Weights of a small GPT-style language model, trained from scratch on English Wikipedia: tied embeddings, 8124 steps.
MLP neurons of a small language model. Each row is named by its layer, matrix (down: output weights) and neuron, and shows model dimensions 16-79. Each number is 200 + 40 x the weight over its row's rms, rounded and kept within 0 to 999.
A block is one neuron, or neurons of one layer that tend to fire together. After each block is what it responds to, as a language model described it from the Wikipedia text at the highest values.

L10.down43,278,229,219,182,226,177,196,201,164,155,193,201,149,278,222,209,207,268,245,205,239,217,148,138,84,130,209,172,204,209,230,183,195,206,275,239,188,191,177,228,159,56,226,111,151,314,142,198,158,222,195,165,231,226,206,129,211,212,156,199,146,158,203,228
L10.down166,234,159,267,175,203,215,195,160,197,150,127,110,239,256,195,174,265,210,230,229,199,173,199,242,60,258,267,113,173,241,181,320,211,196,119,195,139,199,187,197,217,145,228,239,274,212,197,175,198,158,145,157,224,226,211,189,190,187,168,215,192,227,245,122
L10.down167,219,234,137,176,224,216,253,198,210,260,225,236,132,234,211,171,183,204,191,138,235,188,203,158,198,192,201,139,295,153,216,187,102,170,196,165,335,87,224,169,166,138,189,192,203,159,157,256,187,191,171,263,229,243,237,164,143,171,265,189,146,217,210,248
L10.down185,251,185,208,123,164,274,263,227,207,207,214,147,211,207,144,243,172,200,270,212,241,182,162,201,69,230,193,198,188,222,212,175,196,239,195,251,179,163,233,163,218,183,200,200,134,254,215,227,214,229,227,175,235,103,173,207,177,248,206,189,217,191,158,188
L10.down193,152,213,251,234,166,223,219,220,160,147,210,196,221,198,227,270,128,154,227,185,116,241,220,265,111,211,148,180,204,241,157,193,246,134,179,220,188,155,172,186,239,207,300,106,184,243,180,139,227,218,189,193,247,182,254,274,185,119,214,153,194,232,170,181
L10.down355,212,221,170,251,291,196,146,187,194,143,194,186,281,132,150,126,183,132,97,182,189,262,238,245,172,192,225,163,198,193,222,200,174,139,249,220,216,224,221,214,171,203,179,220,189,236,203,203,262,198,270,148,203,233,187,205,260,290,165,194,270,184,155,200
L10.down525,240,214,196,239,245,313,237,181,169,187,236,153,181,133,225,221,256,265,167,272,215,207,211,170,120,197,134,156,155,212,185,186,209,141,189,205,172,259,227,145,130,158,176,206,331,238,186,142,233,204,195,254,206,248,260,193,184,169,142,203,179,274,205,191
L10.down540,153,260,201,134,182,179,204,258,174,229,186,199,222,161,302,175,232,223,157,147,208,216,219,196,112,256,258,234,185,212,258,167,182,136,239,221,214,213,238,177,184,207,204,199,264,199,174,215,98,212,153,185,155,210,211,253,133,191,182,185,179,150,162,233
Word fragments in templated text

L9.down99,131,182,206,233,144,270,256,180,269,228,194,200,193,196,176,176,160,261,168,256,244,173,228,176,219,216,245,243,203,131,274,179,109,225,201,348,154,178,138,292,199,207,206,259,199,221,193,166,191,189,133,152,229,167,165,169,183,187,234,207,271,271,230,211
L9.down128,209,213,274,167,209,185,250,137,232,181,222,251,203,208,208,322,226,222,236,231,224,214,191,168,64,214,119,197,156,191,210,291,232,265,168,242,127,212,194,167,212,138,203,179,156,227,209,228,214,216,229,204,207,172,161,203,174,174,177,175,181,160,237,161
L9.down316,173,170,192,173,216,213,212,150,98,232,226,170,120,182,223,241,188,226,199,271,260,205,234,206,104,160,247,181,233,166,168,238,215,215,228,144,211,175,210,166,267,196,171,217,226,230,217,224,230,240,223,160,150,221,179,202,214,78,191,167,217,212,190,143
L9.down389,217,186,203,181,155,209,205,249,257,174,101,266,225,159,215,171,119,242,243,216,179,206,193,215,360,160,207,119,229,197,187,164,175,223,176,174,281,275,248,195,214,236,174,186,163,213,169,172,245,134,217,214,186,266,210,188,189,207,132,196,234,183,182,195
L9.down534,138,205,211,186,223,184,247,160,187,159,194,174,191,226,238,128,191,250,229,132,204,225,170,191,143,161,221,193,217,219,238,207,171,188,262,203,238,200,216,233,214,85,187,182,193,164,261,194,260,229,157,138,212,193,210,204,235,172,159,228,239,230,156,178
L9.down538,125,173,196,215,189,195,116,184,171,199,124,197,264,214,192,120,190,261,233,244,111,170,226,197,76,263,186,107,213,259,105,204,280,235,158,151,185,221,225,210,217,236,143,229,190,193,222,153,204,196,233,223,233,171,209,262,186,229,166,236,216,206,219,206
L9.down598,233,216,296,217,192,228,129,226,189,199,167,157,165,181,258,266,168,239,239,186,123,173,221,168,99,236,285,222,192,215,197,245,144,157,183,254,232,178,217,242,185,220,206,205,232,223,140,246,233,154,204,226,155,278,263,176,190,267,149,215,203,281,246,139
L9.down626,219,238,175,181,237,228,155,301,254,188,171,234,215,191,228,266,185,179,186,169,162,231,109,191,212,266,221,234,204,149,203,263,269,228,188,198,254,204,164,179,204,104,267,200,208,198,169,231,269,174,180,162,177,146,183,173,267,206,181,211,164,198,192,201
Infobox field label words

L10.down102,167,219,108,279,177,186,167,167,172,136,145,193,173,232,160,199,202,274,203,200,173,266,168,160,103,240,238,216,221,146,175,205,172,211,153,249,147,211,241,185,187,232,169,231,121,238,151,128,137,268,182,181,253,223,211,196,196,199,163,145,196,200,220,185
L10.down221,191,202,228,183,215,235,222,191,190,194,149,236,159,189,218,177,130,199,155,220,184,219,173,192,236,254,162,215,235,201,91,146,275,173,215,182,194,172,154,324,210,126,192,132,148,165,248,258,192,198,189,202,284,244,176,176,220,242,171,192,163,184,215,179
L10.down276,196,180,177,217,147,139,163,274,191,178,180,114,221,140,249,192,244,179,146,241,111,231,178,270,243,242,146,165,225,222,83,205,187,182,190,186,152,239,206,231,144,242,252,157,205,256,233,225,195,89,241,125,248,245,237,216,169,240,149,201,251,208,193,217
L10.down371,210,172,208,203,206,250,209,170,178,247,171,215,223,228,229,280,251,218,269,195,224,234,285,203,14,200,192,158,207,202,200,218,194,163,207,198,233,189,188,174,175,208,254,173,180,255,137,272,138,159,215,150,257,194,244,186,207,178,183,232,169,166,302,177
L10.down444,213,197,224,235,230,156,166,192,183,317,216,136,169,111,231,203,211,188,216,206,164,209,142,191,136,179,207,267,217,235,182,186,248,240,106,213,249,213,261,245,226,245,187,166,175,232,236,175,241,253,161,228,185,198,251,188,177,173,179,194,204,165,211,226
L10.down445,268,135,233,188,225,286,272,201,225,145,233,262,190,182,132,208,214,186,155,180,161,170,291,188,165,261,163,171,204,180,188,234,146,195,222,135,161,193,209,269,222,226,183,195,181,154,228,214,238,206,183,259,195,256,185,216,164,105,214,233,190,296,168,183
L10.down554,247,188,219,244,183,246,203,152,212,240,188,167,187,277,189,155,256,222,203,151,240,193,123,180,114,241,89,173,134,205,211,219,227,173,185,212,196,185,303,177,188,295,195,273,198,132,213,141,110,260,181,236,177,212,209,174,205,178,182,225,171,158,209,189
L10.down586,282,191,119,200,175,202,110,178,175,135,209,283,196,217,174,226,232,219,212,198,162,263,206,177,201,184,109,229,193,221,203,172,274,159,191,95,207,157,229,230,151,255,236,236,169,257,173,159,148,152,194,180,238,240,116,200,246,150,184,164,185,209,168,222
Year leading digit

L10.down74,201,248,242,247,224,233,224,141,225,169,186,195,223,242,154,146,233,159,186,248,218,267,142,278,98,213,180,202,212,204,194,275,187,182,155,257,145,109,165,235,177,231,178,193,246,206,199,213,183,172,173,212,257,171,150,154,230,233,206,233,171,126,209,169
L10.down112,246,193,205,176,156,207,263,171,241,179,235,194,254,212,191,165,232,201,228,228,186,199,188,115,255,259,208,218,209,194,199,172,158,226,176,205,172,220,270,282,245,175,155,111,226,247,165,219,193,128,172,108,224,327,212,155,226,143,159,234,250,191,184,198
L10.down237,120,204,221,216,177,127,224,237,182,264,261,187,150,138,206,188,143,213,212,232,205,194,168,187,269,167,318,235,122,174,156,176,190,178,234,141,226,230,231,188,143,213,171,150,132,188,227,147,203,156,220,275,146,172,228,272,174,171,157,203,154,217,201,270
L10.down277,148,225,153,263,208,231,221,171,168,200,304,188,186,222,181,208,213,169,195,267,235,162,195,285,146,184,180,214,172,211,166,299,146,194,205,211,250,197,193,150,204,179,187,180,255,193,212,217,250,215,249,261,229,168,259,201,194,187,193,236,178,162,204,159
L10.down300,187,228,172,160,145,147,250,193,187,195,186,301,250,199,229,121,205,170,134,298,245,192,265,214,223,254,204,152,175,249,266,236,191,151,230,173,231,207,154,248,180,189,163,200,220,207,215,153,217,183,236,228,144,233,140,195,158,227,188,122,179,218,196,256
L10.down356,219,325,195,187,215,253,228,132,180,182,189,199,227,186,234,186,152,259,164,182,179,182,194,290,208,160,175,174,234,136,260,215,214,191,213,201,174,208,127,188,167,177,171,225,234,213,213,182,222,231,224,186,265,210,211,141,223,187,164,231,208,188,145,214
L10.down405,226,215,230,194,211,189,241,256,255,175,229,232,152,226,215,188,210,226,255,175,264,204,210,250,116,225,241,172,180,149,169,178,250,222,189,263,244,195,219,193,199,211,219,172,210,161,247,197,174,148,224,273,193,158,239,159,203,149,244,170,181,157,171,212
L10.down593,166,214,182,226,214,196,174,138,134,259,205,169,176,173,129,187,163,160,149,186,171,161,192,225,173,234,233,194,312,149,224,275,189,160,166,220,225,188,206,260,172,193,235,136,223,267,234,251,199,211,255,228,191,210,257,214,219,160,210,279,170,193,209,166
Infobox field names

L7.down438,238,238,266,150,127,197,308,130,190,249,142,278,127,205,212,155,207,208,216,212,161,230,198,184,196,145,162,162,230,150,168,163,232,159,166,192,204,196,216,216,221,173,183,225,191,181,227,339,158,235,174,200,170,175,242,205,193,156,213,162,207,196,191,255
Inside multi-part numbers

L9.down32,216,214,259,184,234,204,234,218,251,297,228,177,168,186,219,201,241,219,224,248,258,212,258,226,104,213,150,208,219,144,263,97,163,178,172,183,202,143,225,216,219,236,197,242,185,213,168,239,170,165,185,218,184,209,161,235,191,177,206,231,215,140,188,183
L9.down35,216,110,223,154,252,161,198,147,223,211,165,193,268,217,167,134,202,197,261,203,147,148,218,202,178,176,253,151,219,218,224,147,229,169,198,180,261,238,215,260,158,214,169,183,176,191,262,177,210,155,221,173,175,168,261,153,211,180,178,119,161,269,213,144
L9.down189,197,228,235,278,284,128,127,188,179,215,195,169,236,299,151,259,226,247,231,220,160,159,156,196,111,200,211,157,190,225,114,189,222,220,153,214,202,196,211,155,177,144,148,284,166,211,167,201,282,193,207,221,240,238,173,188,233,197,223,198,245,228,202,189
L9.down246,226,122,183,230,183,193,204,171,205,259,168,202,244,234,153,233,218,190,247,133,141,228,188,260,182,182,206,158,205,253,271,176,206,166,185,250,194,198,157,201,224,195,216,200,220,203,219,151,209,101,150,244,193,192,198,241,174,232,208,155,231,137,202,234
L9.down318,137,218,130,233,154,210,180,183,222,281,146,264,145,170,181,260,245,175,180,212,138,220,214,189,267,103,238,179,166,163,161,245,235,220,225,175,184,207,242,149,177,244,266,201,170,239,220,242,156,252,206,195,168,111,218,244,259,246,290,154,178,212,187,237
L9.down357,172,233,157,198,268,147,170,200,216,173,222,217,207,228,240,194,228,146,240,281,143,264,204,199,117,167,178,171,249,257,170,148,233,161,213,213,182,218,207,260,160,300,149,157,178,247,239,264,184,132,129,208,170,190,239,201,165,156,206,223,107,251,144,205
L9.down379,245,153,206,256,285,235,235,208,240,205,144,213,232,165,259,227,180,121,174,174,166,205,232,179,122,227,152,170,154,161,184,167,203,221,147,210,248,186,184,195,139,219,173,177,253,205,195,232,264,158,183,197,153,237,236,155,207,209,130,287,230,156,157,218
L9.down605,211,143,169,212,264,242,126,259,214,193,174,132,153,218,209,191,160,247,207,254,206,283,213,167,79,155,260,236,194,171,212,162,219,204,201,193,151,187,162,82,142,215,182,190,190,259,157,217,201,172,229,233,260,212,189,237,193,239,248,196,162,236,232,195
Titles and quoted speech

L7.down100,178,235,233,167,147,268,278,208,200,242,194,115,154,167,163,241,226,231,144,245,167,183,191,206,221,171,211,190,175,232,258,221,225,207,243,165,154,210,154,182,222,205,143,230,133,239,189,190,164,244,124,223,216,154,172,194,182,252,151,155,201,202,111,214
Infobox field-name fragments

L10.down44,158,209,182,256,151,183,236,210,178,135,232,207,258,171,207,242,180,240,232,241,260,237,199,140,189,290,173,242,236,217,181,154,135,235,217,175,156,252,169,191,206,208,148,168,232,270,221,164,124,202,209,135,143,176,187,200,159,180,161,240,194,252,235,237
L10.down204,182,144,206,201,165,265,179,257,239,140,212,169,191,196,200,227,279,228,266,204,166,209,239,257,160,234,180,187,202,226,191,175,199,204,259,111,153,152,231,207,196,211,246,188,140,234,200,184,131,208,138,228,228,213,200,199,194,198,124,147,160,253,150,228
L10.down220,260,178,255,231,213,169,228,219,213,218,199,184,216,254,154,193,189,221,180,224,226,163,175,212,182,243,240,179,223,223,185,176,238,255,185,220,231,225,203,223,152,189,178,215,207,189,199,190,218,97,125,235,241,244,197,166,287,229,122,178,170,239,200,269
L10.down256,190,230,221,221,226,223,272,184,206,136,144,246,258,197,198,157,191,189,209,181,172,252,236,172,259,123,208,213,226,260,210,204,187,158,235,187,252,160,190,202,228,189,141,210,189,172,182,188,224,222,178,182,268,213,199,108,207,244,141,180,236,135,174,315
L10.down370,111,174,146,197,233,172,244,249,202,185,160,218,131,149,232,203,210,266,246,241,163,238,112,144,183,196,301,211,211,201,256,191,283,233,260,186,163,223,202,259,211,142,162,169,151,240,181,146,146,184,204,219,162,212,206,253,177,244,210,142,177,204,199,187
L10.down386,144,217,212,194,161,178,226,146,166,208,175,204,150,222,156,227,212,139,283,204,206,160,251,264,310,261,215,243,155,210,246,165,160,206,225,174,172,147,303,207,166,286,109,165,260,198,125,198,171,163,193,265,190,135,169,207,191,205,221,185,195,199,190,281
L10.down446,219,202,162,224,245,230,181,166,155,228,179,137,312,146,235,163,179,247,203,224,130,160,145,226,260,239,202,167,156,139,183,261,202,259,185,122,267,181,176,193,224,180,199,212,182,177,243,207,231,204,154,225,203,193,228,249,180,200,145,240,208,135,211,158
L10.down511,159,167,223,273,211,210,222,223,208,169,174,202,332,325,222,246,227,237,208,214,147,201,166,260,141,211,212,168,206,223,245,255,214,203,150,155,170,204,202,227,171,223,123,256,245,205,204,186,173,131,184,230,191,228,214,155,164,212,137,131,207,244,209,169
Contractions in titles

L7.down409,199,235,216,244,122,214,202,205,169,198,117,190,190,179,127,176,140,191,248,176,237,257,225,187,187,202,179,169,237,212,271,230,189,193,248,167,226,188,233,75,296,181,172,189,152,242,201,167,251,228,184,195,179,193,201,81,230,237,256,193,176,205,125,172
Leading digit of numbers

L9.down92,201,130,111,226,207,209,140,209,221,162,275,169,150,175,207,206,156,212,186,169,230,207,230,208,227,306,196,205,164,196,283,236,189,194,266,255,197,179,247,139,273,204,232,145,169,173,280,277,233,199,224,229,149,181,257,174,141,146,254,168,208,196,196,220
L9.down174,181,167,206,164,151,201,162,258,188,274,181,208,150,263,215,274,214,251,227,201,178,167,151,217,175,192,223,167,216,254,85,213,217,243,213,198,208,152,194,193,163,183,120,175,116,260,131,141,119,168,243,185,191,239,251,250,211,217,147,150,233,279,211,257
L9.down207,229,265,275,212,203,213,225,202,221,240,155,223,279,211,166,133,131,177,162,171,170,199,148,243,168,146,168,231,164,244,209,157,266,152,192,164,156,140,247,207,211,206,286,201,217,200,158,191,142,236,160,184,263,267,203,221,186,197,261,229,211,197,229,189
L9.down285,176,218,195,133,159,186,210,162,252,139,244,201,167,203,173,170,113,261,263,153,215,225,275,178,170,143,194,280,161,239,188,291,223,240,207,121,274,169,212,194,197,221,181,148,187,106,201,257,228,196,206,206,174,196,182,226,254,232,171,215,195,216,275,169
L9.down394,185,191,235,155,144,207,168,220,184,157,190,226,269,160,186,178,175,218,104,141,170,215,165,194,188,274,227,134,134,207,159,195,277,167,225,170,224,254,240,155,286,191,278,179,181,154,178,239,208,186,202,184,186,170,214,195,148,151,222,238,217,252,184,186
L9.down471,140,244,207,208,204,191,249,262,193,191,162,220,136,215,260,244,138,178,256,189,184,198,173,237,152,236,108,170,127,198,185,216,232,196,236,133,211,134,201,190,214,233,215,197,219,177,189,292,160,128,232,176,212,235,143,167,164,256,375,208,217,177,161,136
L9.down566,222,250,253,156,212,256,144,169,184,198,220,214,162,252,224,220,163,232,73,237,185,161,150,157,217,223,209,188,201,213,251,183,177,208,251,259,162,222,163,231,183,264,191,154,215,164,218,222,194,168,242,163,214,248,209,220,199,157,190,181,174,222,187,214
L9.down638,251,185,264,229,189,238,185,240,243,135,225,172,193,193,196,152,232,270,149,181,174,199,263,159,171,232,230,220,180,186,218,216,155,214,235,247,179,194,248,140,215,185,262,252,156,182,113,259,238,233,190,157,244,165,174,173,183,162,239,213,194,147,224,260
Start of year numbers

L10.down27,161,258,224,263,237,220,211,151,225,224,249,233,233,214,124,212,265,294,183,262,169,227,210,227,169,192,200,226,174,218,198,150,207,234,221,201,195,173,214,196,188,198,178,154,84,260,238,201,175,234,73,212,180,128,279,226,150,194,198,168,174,96,181,175
L10.down85,185,246,230,167,237,161,156,150,196,115,279,172,224,266,183,142,182,161,205,206,208,174,217,221,273,239,187,252,166,217,187,162,239,175,244,198,136,148,187,237,130,228,250,174,223,222,209,183,154,245,224,194,170,163,241,231,234,140,158,207,170,197,121,235
L10.down360,217,252,205,123,222,352,244,193,223,146,260,148,247,171,207,130,174,138,235,230,178,186,294,219,265,198,176,202,159,187,280,302,224,145,120,273,127,265,185,183,188,216,127,198,235,222,181,188,175,230,253,155,211,144,160,171,253,218,226,231,221,189,273,166
L10.down429,173,205,261,240,203,152,229,260,155,187,254,271,132,206,196,166,148,150,177,179,189,207,199,263,215,155,176,255,211,170,274,245,164,159,251,153,246,172,203,224,177,153,175,74,275,191,183,196,151,166,216,190,226,187,245,256,300,215,234,149,119,145,138,203
L10.down460,181,220,208,123,209,173,251,212,181,155,163,210,203,225,325,170,150,175,175,199,149,168,157,245,214,200,276,180,215,227,204,163,173,161,195,95,158,139,172,173,231,197,220,265,208,182,258,165,219,254,257,213,183,239,213,180,186,170,177,211,173,153,192,199
L10.down486,227,157,259,216,242,212,217,184,214,231,232,216,188,257,227,204,207,186,208,228,243,181,211,333,104,194,155,33,182,214,200,158,202,166,237,206,226,210,228,265,286,132,175,132,221,227,180,171,186,163,192,210,285,153,173,194,233,161,95,184,196,214,241,132
L10.down491,188,210,173,273,191,286,227,207,238,143,224,204,179,187,163,216,203,146,235,223,157,173,188,200,267,241,240,145,262,207,196,181,161,179,150,150,164,269,206,195,219,226,193,116,155,200,189,225,221,243,136,196,154,211,187,280,223,153,202,68,126,185,270,236
L10.down605,117,140,232,175,243,176,236,196,211,278,202,214,144,223,266,184,196,220,215,179,165,196,181,206,155,218,240,180,146,172,227,200,225,277,254,141,183,179,159,187,283,184,212,212,113,195,235,184,143,175,119,152,166,202,236,224,219,206,241,185,181,247,283,170
Digits within numbers

L7.down421,229,136,238,139,241,200,249,238,138,182,142,184,230,191,230,118,159,223,258,227,203,168,230,185,165,257,121,255,192,257,219,294,211,228,166,197,157,114,224,270,169,184,188,230,223,262,201,202,184,204,152,223,230,234,305,176,204,185,120,180,293,181,114,167
Word pieces after prefixes

L9.down82,256,188,218,217,278,277,178,182,229,177,126,187,216,124,183,223,134,219,235,177,224,227,164,252,277,215,198,197,240,244,185,158,195,157,253,183,229,178,240,258,253,209,179,143,154,187,171,239,234,158,259,229,239,214,275,222,217,244,186,274,207,161,108,203
L9.down112,250,224,250,169,248,202,257,254,168,175,220,225,217,70,214,176,225,174,217,260,168,178,189,230,156,146,225,162,168,285,252,173,252,224,264,262,240,204,175,207,186,213,234,152,169,175,295,207,248,196,178,193,256,150,163,145,220,217,216,164,140,195,243,231
L9.down186,208,225,200,201,259,230,277,225,192,175,189,167,199,204,197,202,181,206,72,253,237,172,238,215,176,210,168,278,186,140,239,194,246,293,206,194,210,139,217,143,196,210,148,160,194,150,145,220,185,214,218,226,205,217,267,255,219,204,160,150,123,270,167,205
L9.down295,185,225,219,135,218,232,273,139,186,232,168,218,132,233,205,194,190,158,239,188,202,170,146,157,250,284,189,157,140,239,188,197,236,215,191,118,218,220,223,182,203,241,214,132,223,235,199,153,225,249,186,205,120,157,186,180,214,245,220,165,149,221,143,172
L9.down354,250,178,264,181,216,203,230,218,153,234,185,147,188,170,204,152,161,159,194,279,196,224,164,197,154,217,121,175,131,188,201,193,173,236,168,206,221,194,187,199,167,180,153,206,145,236,240,210,209,184,217,122,143,274,181,206,262,214,182,227,219,218,313,213
L9.down564,206,190,222,220,168,262,193,252,185,167,183,250,237,259,285,154,179,212,205,242,147,174,224,212,244,223,230,198,199,169,231,257,123,223,151,151,145,204,211,230,180,235,123,243,194,221,103,162,233,241,236,256,221,231,193,142,179,164,273,191,160,174,230,112
L9.down601,139,174,207,208,127,151,217,216,209,215,274,187,262,195,218,155,138,245,143,238,157,217,189,231,289,194,114,207,126,252,250,282,214,217,155,263,257,188,210,242,210,235,115,145,205,144,249,175,286,231,186,175,238,150,158,234,202,189,222,168,202,146,214,259
L9.down624,189,153,239,181,235,205,199,179,158,268,160,199,226,220,176,221,193,189,162,225,117,168,126,235,145,260,249,224,231,172,205,203,220,226,204,194,213,196,233,256,146,186,268,178,139,205,141,140,176,161,187,158,198,178,260,108,208,254,167,216,228,228,211,155
Leading number digits